python train.py --n_layer=13 --d_model=384 --n_head=18 --n_kv_head=18 --head_dim=32 --d_mlp=1152 --vocab_size=32768 --activation="tanh_gelu" --norm="layernorm" --norm_place="pre" --norm_eps=1e-05 --positions="rope" --rope_base=10000.0 --rope_fraction=0.5 --qk_norm=true --attn_scale=0.177 --bias="none" --tie_embeddings=false --parallel_block=true --init="orth" --init_std_qkv=0.0379 --init_std_o=0.031 --init_std_up=0.0379 --init_std_down=0.0219 --optimizer="muon" --lr=0.00575 --lr_mult_o=4.0 --beta1=0.95 --lr_head=0.00477 --warmup_steps=83 --schedule="wsd" --decay_fraction=1.0 --decay_shape="cos" --final_lr_fraction=0.0 --batch_tokens=32768 --seq_len=384 --doc_mask=true --z_loss=0.0001 --train_tokens=284700000 --steps=8689 --dataset="wikipedia_en"
MLP neurons of a small language model. Each row is named by its layer, matrix (up: input weights; down: output weights) and neuron, and shows model dimensions 64-127. Each number is 128 + 24 x the weight over its row's rms, rounded and kept within 0 to 255.
Before each neuron's rows, "fires in" lists the words (lower case) most often at its 100 highest values on Wikipedia text that the model never trained on; "fires on" lists the tokens most often at its 100 highest values on Wikipedia text that the model never trained on.

fires in: "on", "in", "of"
fires on: " on", " in", " of", "ing"
L4.up963 [142 136 172 119 152 102 177 135 141 140 126 119 116 111 143 115  86 119  99 170 142 162  98 159 102 146 121 117  88 176 130  56 133 121 147 131 122 108  88 112 118 142 143 114 144 122 134 105 156 144 159 151 125 162 142 184 107 147 128 119 171 127 117 140]
L4.down963 [142 118 115 148  88 139 102 151 118 149  78 138 125 121 143 159 130 139 134 158 137 161 157 123 100 133 123 100 123 145 154 177 133 122  90 113 113 139 110 164 135  93 132 105 133  86 113 102 134 139 140 170  77 172  79 176 146 114 148 142 125 110 137  96]

fires in: "of", "into", "in"
fires on: " of", " into", " in"
L3.up421 [145 132 100 132 109  71 173 119 146  92 118 143 140 155 161 166 142 141 146 147 130 145 145 121 160 126 134 131 154 146  88 132 111 139 140  86 162 177 169 110 141 106 122 103 146 171 161 119 116 120  96 171 132 121 123 143 130 103 123 109  96 160 124 112]
L3.down421 [166 145 120 152 146 174 115 135 116 123 124 127 132  62 111 110 109 142 152 106 138 125 150 109 109 150 116 104 117 136 141 156 153 146 127 147 121  89 137  78 124 165 156 125  87 108 122 155  91 109 114  97 154 162  91 117 153 139 127 158 156 108 122 141]

fires in: "to", "as", "of", "with", "unlike"
fires on: " to", " as", " of", " with"
L3.up690 [102  92 108 115 145 113 151 157 129 121 116  99  83 167 111 196 142 137 137 127 138 108 132  83 153 136 130 140 124 112  84 141 148 113  97 126 133 106 132 108 103 165 127 107 149 135 140 143 109 138 174 127 132 127 148 166 144 120 133 124 115 121 162  90]
L3.down690 [ 87  97 138  97 167 132 113 141 118 130 106 142 101 139 143  93 127 129 137 159 162 132 122 138 162 140 109 145 128 125 120 107 137 101 110 145 112 106 143 122 144 154 131 122 129 104 107 161  94 122 153 150 118 140 140 141 144 134 158 106 151 161 171 154]

fires in: "of", "various", "many", "a", "others"
fires on: " of", " many", " Various", " a", " various", " others"
L3.up221 [128 151 144 123 124 114 171 148 144 107 143 142 141 148 137 130 135 132 181 115 123 158 155 103 175 123  95  85 192 108  94 127 150 161 158 117 152 128 133  98 125 141 138 126 181 127  94 142 117  95 113 132  97 134 111 156 129 102 116 126 129 145  71 145]
L3.down221 [ 95 114 146 148 138 148  92  79  96 159 130 129 125 117 115 131  70 132 152 126 120 125 153  93  99 121 121 126  97 122 169 110 111 119  83 112 136 147  99  97  91 153 134 113 124 144 116 100 134 133 147 138 152 137 116 127 113 144 109 121 101 129 105 131]

fires in: "for", "when", "in", "of", "after"
fires on: " for", " when", " in", " of", " after"
L7.up1017 [ 76 132 145 167 105 123 124 135 126 137 123 121 158 130 101 139 156 138 111 133 122 112 128 133 114 116 134  98 169 129 129 117 124  91  92 120  92  81 133  91 175 123 135 157 142 136 116 111 140 162 136  92 139 107 149 116 112 148 121 139 136 159 108 134]
L7.down1017 [116 124 117 139 139 105 123 126 133 171  95 174 132 109 100 133 112 181 150 110 140  95 159  98 107 142 131 129 142 121  88 138 150 105 135 126  99  97 104 129 159 147 153 130 150 139 154 114 147 128 149 131  97 147 132 164 132 146 128 155 115 125 120  98]

fires in: "of", "4", "year", "2", "in"
fires on: " of", " 4", " Year", " 2"
L7.up411 [116 106 163 168 154 151 161 127 157 132 101 121  95  93 105 159 127 119 142 159 110 130 115 125 119 137 115 143 144 146 109 110 125 196 152 111 150 104 125 119 208 104 118 137 140 115 100 136 130 120 133 139 126 114  86 129  91 112 140 116 107 156 126 166]
L7.down411 [139 142 123  94  99 106 117 114 168  95 134 127 172 145 120 151 111 134 144  99 111 107 153 125 131 150 159 170 123 100 111 128 125 123  79 140 130 157 129 135 155 173 130 161 114  94 117 128 146 122 115 144 162 148 110 103  94 122 139 113 140 151 163 174]

fires in: "of", "in", "as", "by", "games", "is"
fires on: " of", " in", "g", " as", " by"
L4.up839 [153 112 113 114 149  89 167 158 113 119 109 155 117 115 109 172 169 116 127 108 122 104 133 107  99 146 113 103 138 134 130 151 117 122 147  97 125 103 120 113 154 152 128 114 133  97 136  67 152 130 162 118 131 163  99 179  98 144 112  85 129 111 122  98]
L4.down839 [100 134  92 123 116 141 127 141 153  97 141 130 131 135 100 119 125 137 155 112 129 149 179 134 155 102 119 158 159 127 120 108 142 136 124 128 148 136  97 131 139 140 143 165 121 120 127 139 102 113 140 144 126 139 161  93 141 116 139 127 132 142 142 163]

fires in: "by", "of", "for", "on", "as"
fires on: " by", " of", " for", " on", " as"
L8.up923 [121 134 117 134 109 160  92 147 115 135  95 130 124 110 114 151 129 132 141 136 170 143 146 111 145 135  70 164 144 141 126 108 136 127 118 139 168 116 129  67 130 110 161 104 146 141 178  70 126 145 131 122 172 121 118 148 101 156 118 136 153  99 156  75]
L8.down923 [100 146 113 133 124 156  74 143 128 159 136  93 160 142 113  90 110 121 185 128 165 138 136 129  94 124 109 109 167  89 156 126 140 109 120 152 139 140 116 145 125 108  63  67 133  95 145 157 108 138 133 145 128 132 155 170 106 133 137  84 112 117 104 160]

fires in: "of", "makes", "tried"
fires on: " of", " makes", " tried"
L7.up450 [ 97 133 168 148 124 153 159 114 171 100 137 137 128 158  85 126 193 145 157 140 149 129 129 139 137 154 134 119 125 124 128 112 131 155  91  76 139  92 158 124 175 168  99 143 114 134 143 140 137 110 151 140 128 108 145 168 153 113 153  93 112 170 104 132]
L7.down450 [121 151 106 122 119 134 113 144 122 118 145 182 117 159 149  99 119 132 103 110 124 108 147 130 120 170 129 161 121  98 129 125 139  86 113 112 156 122 127 145 159 152  91 123 109 129 129 136 170 129 111 154 156 119 152 127 136 119 117 123  96 121 153 150]

fires in: "with", "as", "in"
fires on: " with", " as", " in", "ing", " by"
L7.up950 [131 135 130 140 143 102 142 156  91 145 106 103  76 107  71 142 124 153 134 138 105  82 144 158 129 100 123 108 155 170  91 119 135 160 109 150 121 103 116 148 124 120 152 123  88  73 149 135 126 143 183 130 102 137 166 148 124 116  83 136 149 156 128 115]
L7.down950 [103 206 121 129 112 123 107 147 137 124 102 114 133 140 139 109 155 131 102 155 196 116  86 157 106 184 102 128 167 121 127 192 118 111 119 141 103 119 130 113 143 106 110 119 160 125 127 140  76 124 107 118 143 109 131 135 134 145 143  81 164 132 139 154]

fires in: "of", "from", "by", "between", "in"
fires on: " of", " from", " by", " between", " in"
L7.up802 [132 141 110 119 121 122  67 143 131  95 100 151 118 103 104 129 158  70 142 141 135 158 137 124 139 119 103  87 125  86 113  75 131 105 130 117 130 114 103 109 102 107 115 104 138 149 122 116 152 148 155 113 115 129  96 165 128 150 110 154 131 125 133 107]
L7.down802 [104 149 132 137 159 163 143 148 112 144 144  96 124 119 158 141 128 188 102 122 127 139 128 116 109 164 141 145 132 155 128 161 108 112 122 125 144 123 138 158 120 110 123 113 119 107 198 150 126 125 146 119 137 131 113 123 162 116 167 112 136 135 116 102]

fires in: "of", "female", "in", "s", "bye", "and"
fires on: " of", " Female", " in", " Bye", " and"
L7.up341 [ 83 129 160 154  93 119 141 177 138 141 120 159 161 108 154 119 106 129 153  91 142 159 168 120 138 119  97  78 170  80 165 153 156 136 140 113 125 105 116  87 115 106 174 151  82 144 122 136 140 123 106 137 167 138  98 161 106 105 116 150 123 107 132 141]
L7.down341 [141 127  94 124 148  72 104  97 135 133  96 151 122 148 139 102 121 132 101 119 117 150 157 110 100 135 131 180 110 146 103 156  94 152 120 123 163 149 125 127 132 117 122 125 109 125  97 128 112 127 120  99 127 123 121 141 122 119 109 120 117 111 137 142]

fires in: "of", "to", "using", "than", "like", "throughout"
fires on: " of", " to", " than", " using", " Like", " throughout"
L3.up1099 [139 153 141  86 143 137 124 105 128 132 117  86 137 114 111  90  86 126 139 139 111 132  97 152 127 143 122  87 145 171 141 105 128 143 104 120 133 103 111 134 156 113 141 172 131 126 142 141 115 160 185 135 153 144 120 136 137 161 140 124 108 132 122 183]
L3.down1099 [ 90 146  99 124 110 112  98 156 133 138 137 157  89 135  93 142 155 115 112 117 141 140 117  69 109 184 110 119 154 118 106 113 104 118 146 121 110 147 112 129 130 174 156 125 125 121 151 139 160 131 139 108 127  84 119 137 115 143 145 144 148 114 113 124]

fires in: "from", "using", "of", "by", "used", "to"
fires on: " from", " of", " using", " by", " used", " to"
L4.up265 [140 118 113  93 161 109 106 109 106 139 102 127 146 114 143 130 152 120 122 115  64 146 126 158  80 138  85 146 148 136 150 116 135 102  88 146 134 115  94 142 124  99 110 178 187 106 104  92 132 124 168 100 165 180 114  90 115 146 117 169 135  96 143 155]
L4.down265 [111 143 161 129 136 105 180 128 133 108 124 139  89 173 109 118 107 110 118  85 122 160 116  99 164 105  94 139 120  94 102 117 124 105 132 135 115 165 153 136 144 153 143 107 164 156 136 138 126 126 134 132 101 159 107 162 160 159 117 114 144 154  99 130]

fires in: "of", "mathbf"
fires on: " of", "mathbf{"
L6.up796 [ 95 139 113 117 152 131 110 126 123 160 126 105 139 113  76 125 130 133 149 131  89 122 119 110 123 136 127 100 122 149 147  92 180 139 107 158 128  84  85 110 102 139 134 118 123 149 107 140 123 143 195 114 171 141 115 118 140 137 155 167 114 146 151 165]
L6.down796 [123 157 102 142 147 129 116 138 122 110 143 175 141 176 146 142 173 118  92 157 168  89 120  70 131 169 132 140 110 127 130 138 106  99 112 118 136 132 140 135 155 108 108 100 105 135 125 110 141 188 126 152  93 123 106 111 137 141 115 139 119 160 139  96]

fires in: "for", "of", "at"
fires on: " for", " of", " at"
L7.up208 [ 90 168 168 155 137 137 115 155 164 134 145 110 139 115 114  96 170 131 117  79 148 168  95 144  93 150 116 118 172 147 172 160 166  83 110 120  84  70 115  98  96  86 115 166 111 118 146 133 109 138 103 106 163 121 166 100 121 141  94 128 147 123 141 140]
L7.down208 [128 109 131 131 181 104  72 114  87 116 142 131 138 125 144 143  97 150 166 151 115 149 196 136 114 110 145 130 111  97  91 125 113 182 122 106 127 141 104 137 156 154 102 167 147 120 149 102 106  92 177 142 125 107 113 154 142 163  99 142 160 122 112 128]

fires in: "for", "to", "by", "ivory", "san", "ozone"
fires on: " for", " by", " to", "z", "iv", " San"
L6.up141 [118  99 122 153 111 138 129 129 116 140 131 102 140 112 110 122 156  94 156 120 165 157 153 130  98 149 119 163 120 119 151  99 165 135 136 123 115 149  97 147 161 143 120 142 165 127  96 123 118 140 113  70 132 180 134 127 114  54 114 146 136 112 136 128]
L6.down141 [ 89  86 159 141 133 152 110 132 115 133 124 119 138  98 163 107 115  92 151 144 119 136 117  91 130 159  92 122 130 115 131 116 180 143 120 124 127 110 121 132 157 127 138 150 169 148 123 155 156 159 172 134 107 137 136 120 105 148 127 171 141 127 120 146]

fires in: "in", "and", "into", "to", "ne"
fires on: " in", " and", " into", " to", " NE"
L6.up717 [164 127 105 153  86  91 167 135 114  96 175 103 144 114 135 115 108 160 106 136 149 151 115 124 145 103 125 153 201 141  62 138 110 130 137 166 155 124 155 130 114 137 126 122 116 145 130 178 199  76 111 171 125 115 121 127 103 136 144 113  86 124 125 114]
L6.down717 [131 146  94 125 148 160 145  95 138 100 116 147 129 151 135 102 170 123 128  84 138 107  98 146 131 138 140 137 106 147 155 120 105 110 144 134 106 110  70 166 121 110 138 126 119 128  73  70 144 149 133 128 141 178 153 131 100 116 142  95 194 125 157 141]

fires in: "of", "built", "using"
fires on: " of"
L4.up208 [147 139 111  89 177  94 115  99  97 147  78 115 141 112 125 137 137 132 106 126 102 180 121 192 114 154 154 120 141 162 138 109 181  91  75 112 152 106  91 156  92 141 161 172 122 102 106 132 113 143 155 138 187 140 129 166 166 139  91 167 154 114  90 161]
L4.down208 [115 162 138 106  92 143 126 146  92 189 113 171 104  98 162 120 140 169 123  83 110 116 156 118 105 142  94 139  88  86 133 168 129 115 128 136 117 118 132 136 107 142  87 104 165 103 158 128 183 127 168 148  97 147 146 162 123 133 121 144 112 132 133  74]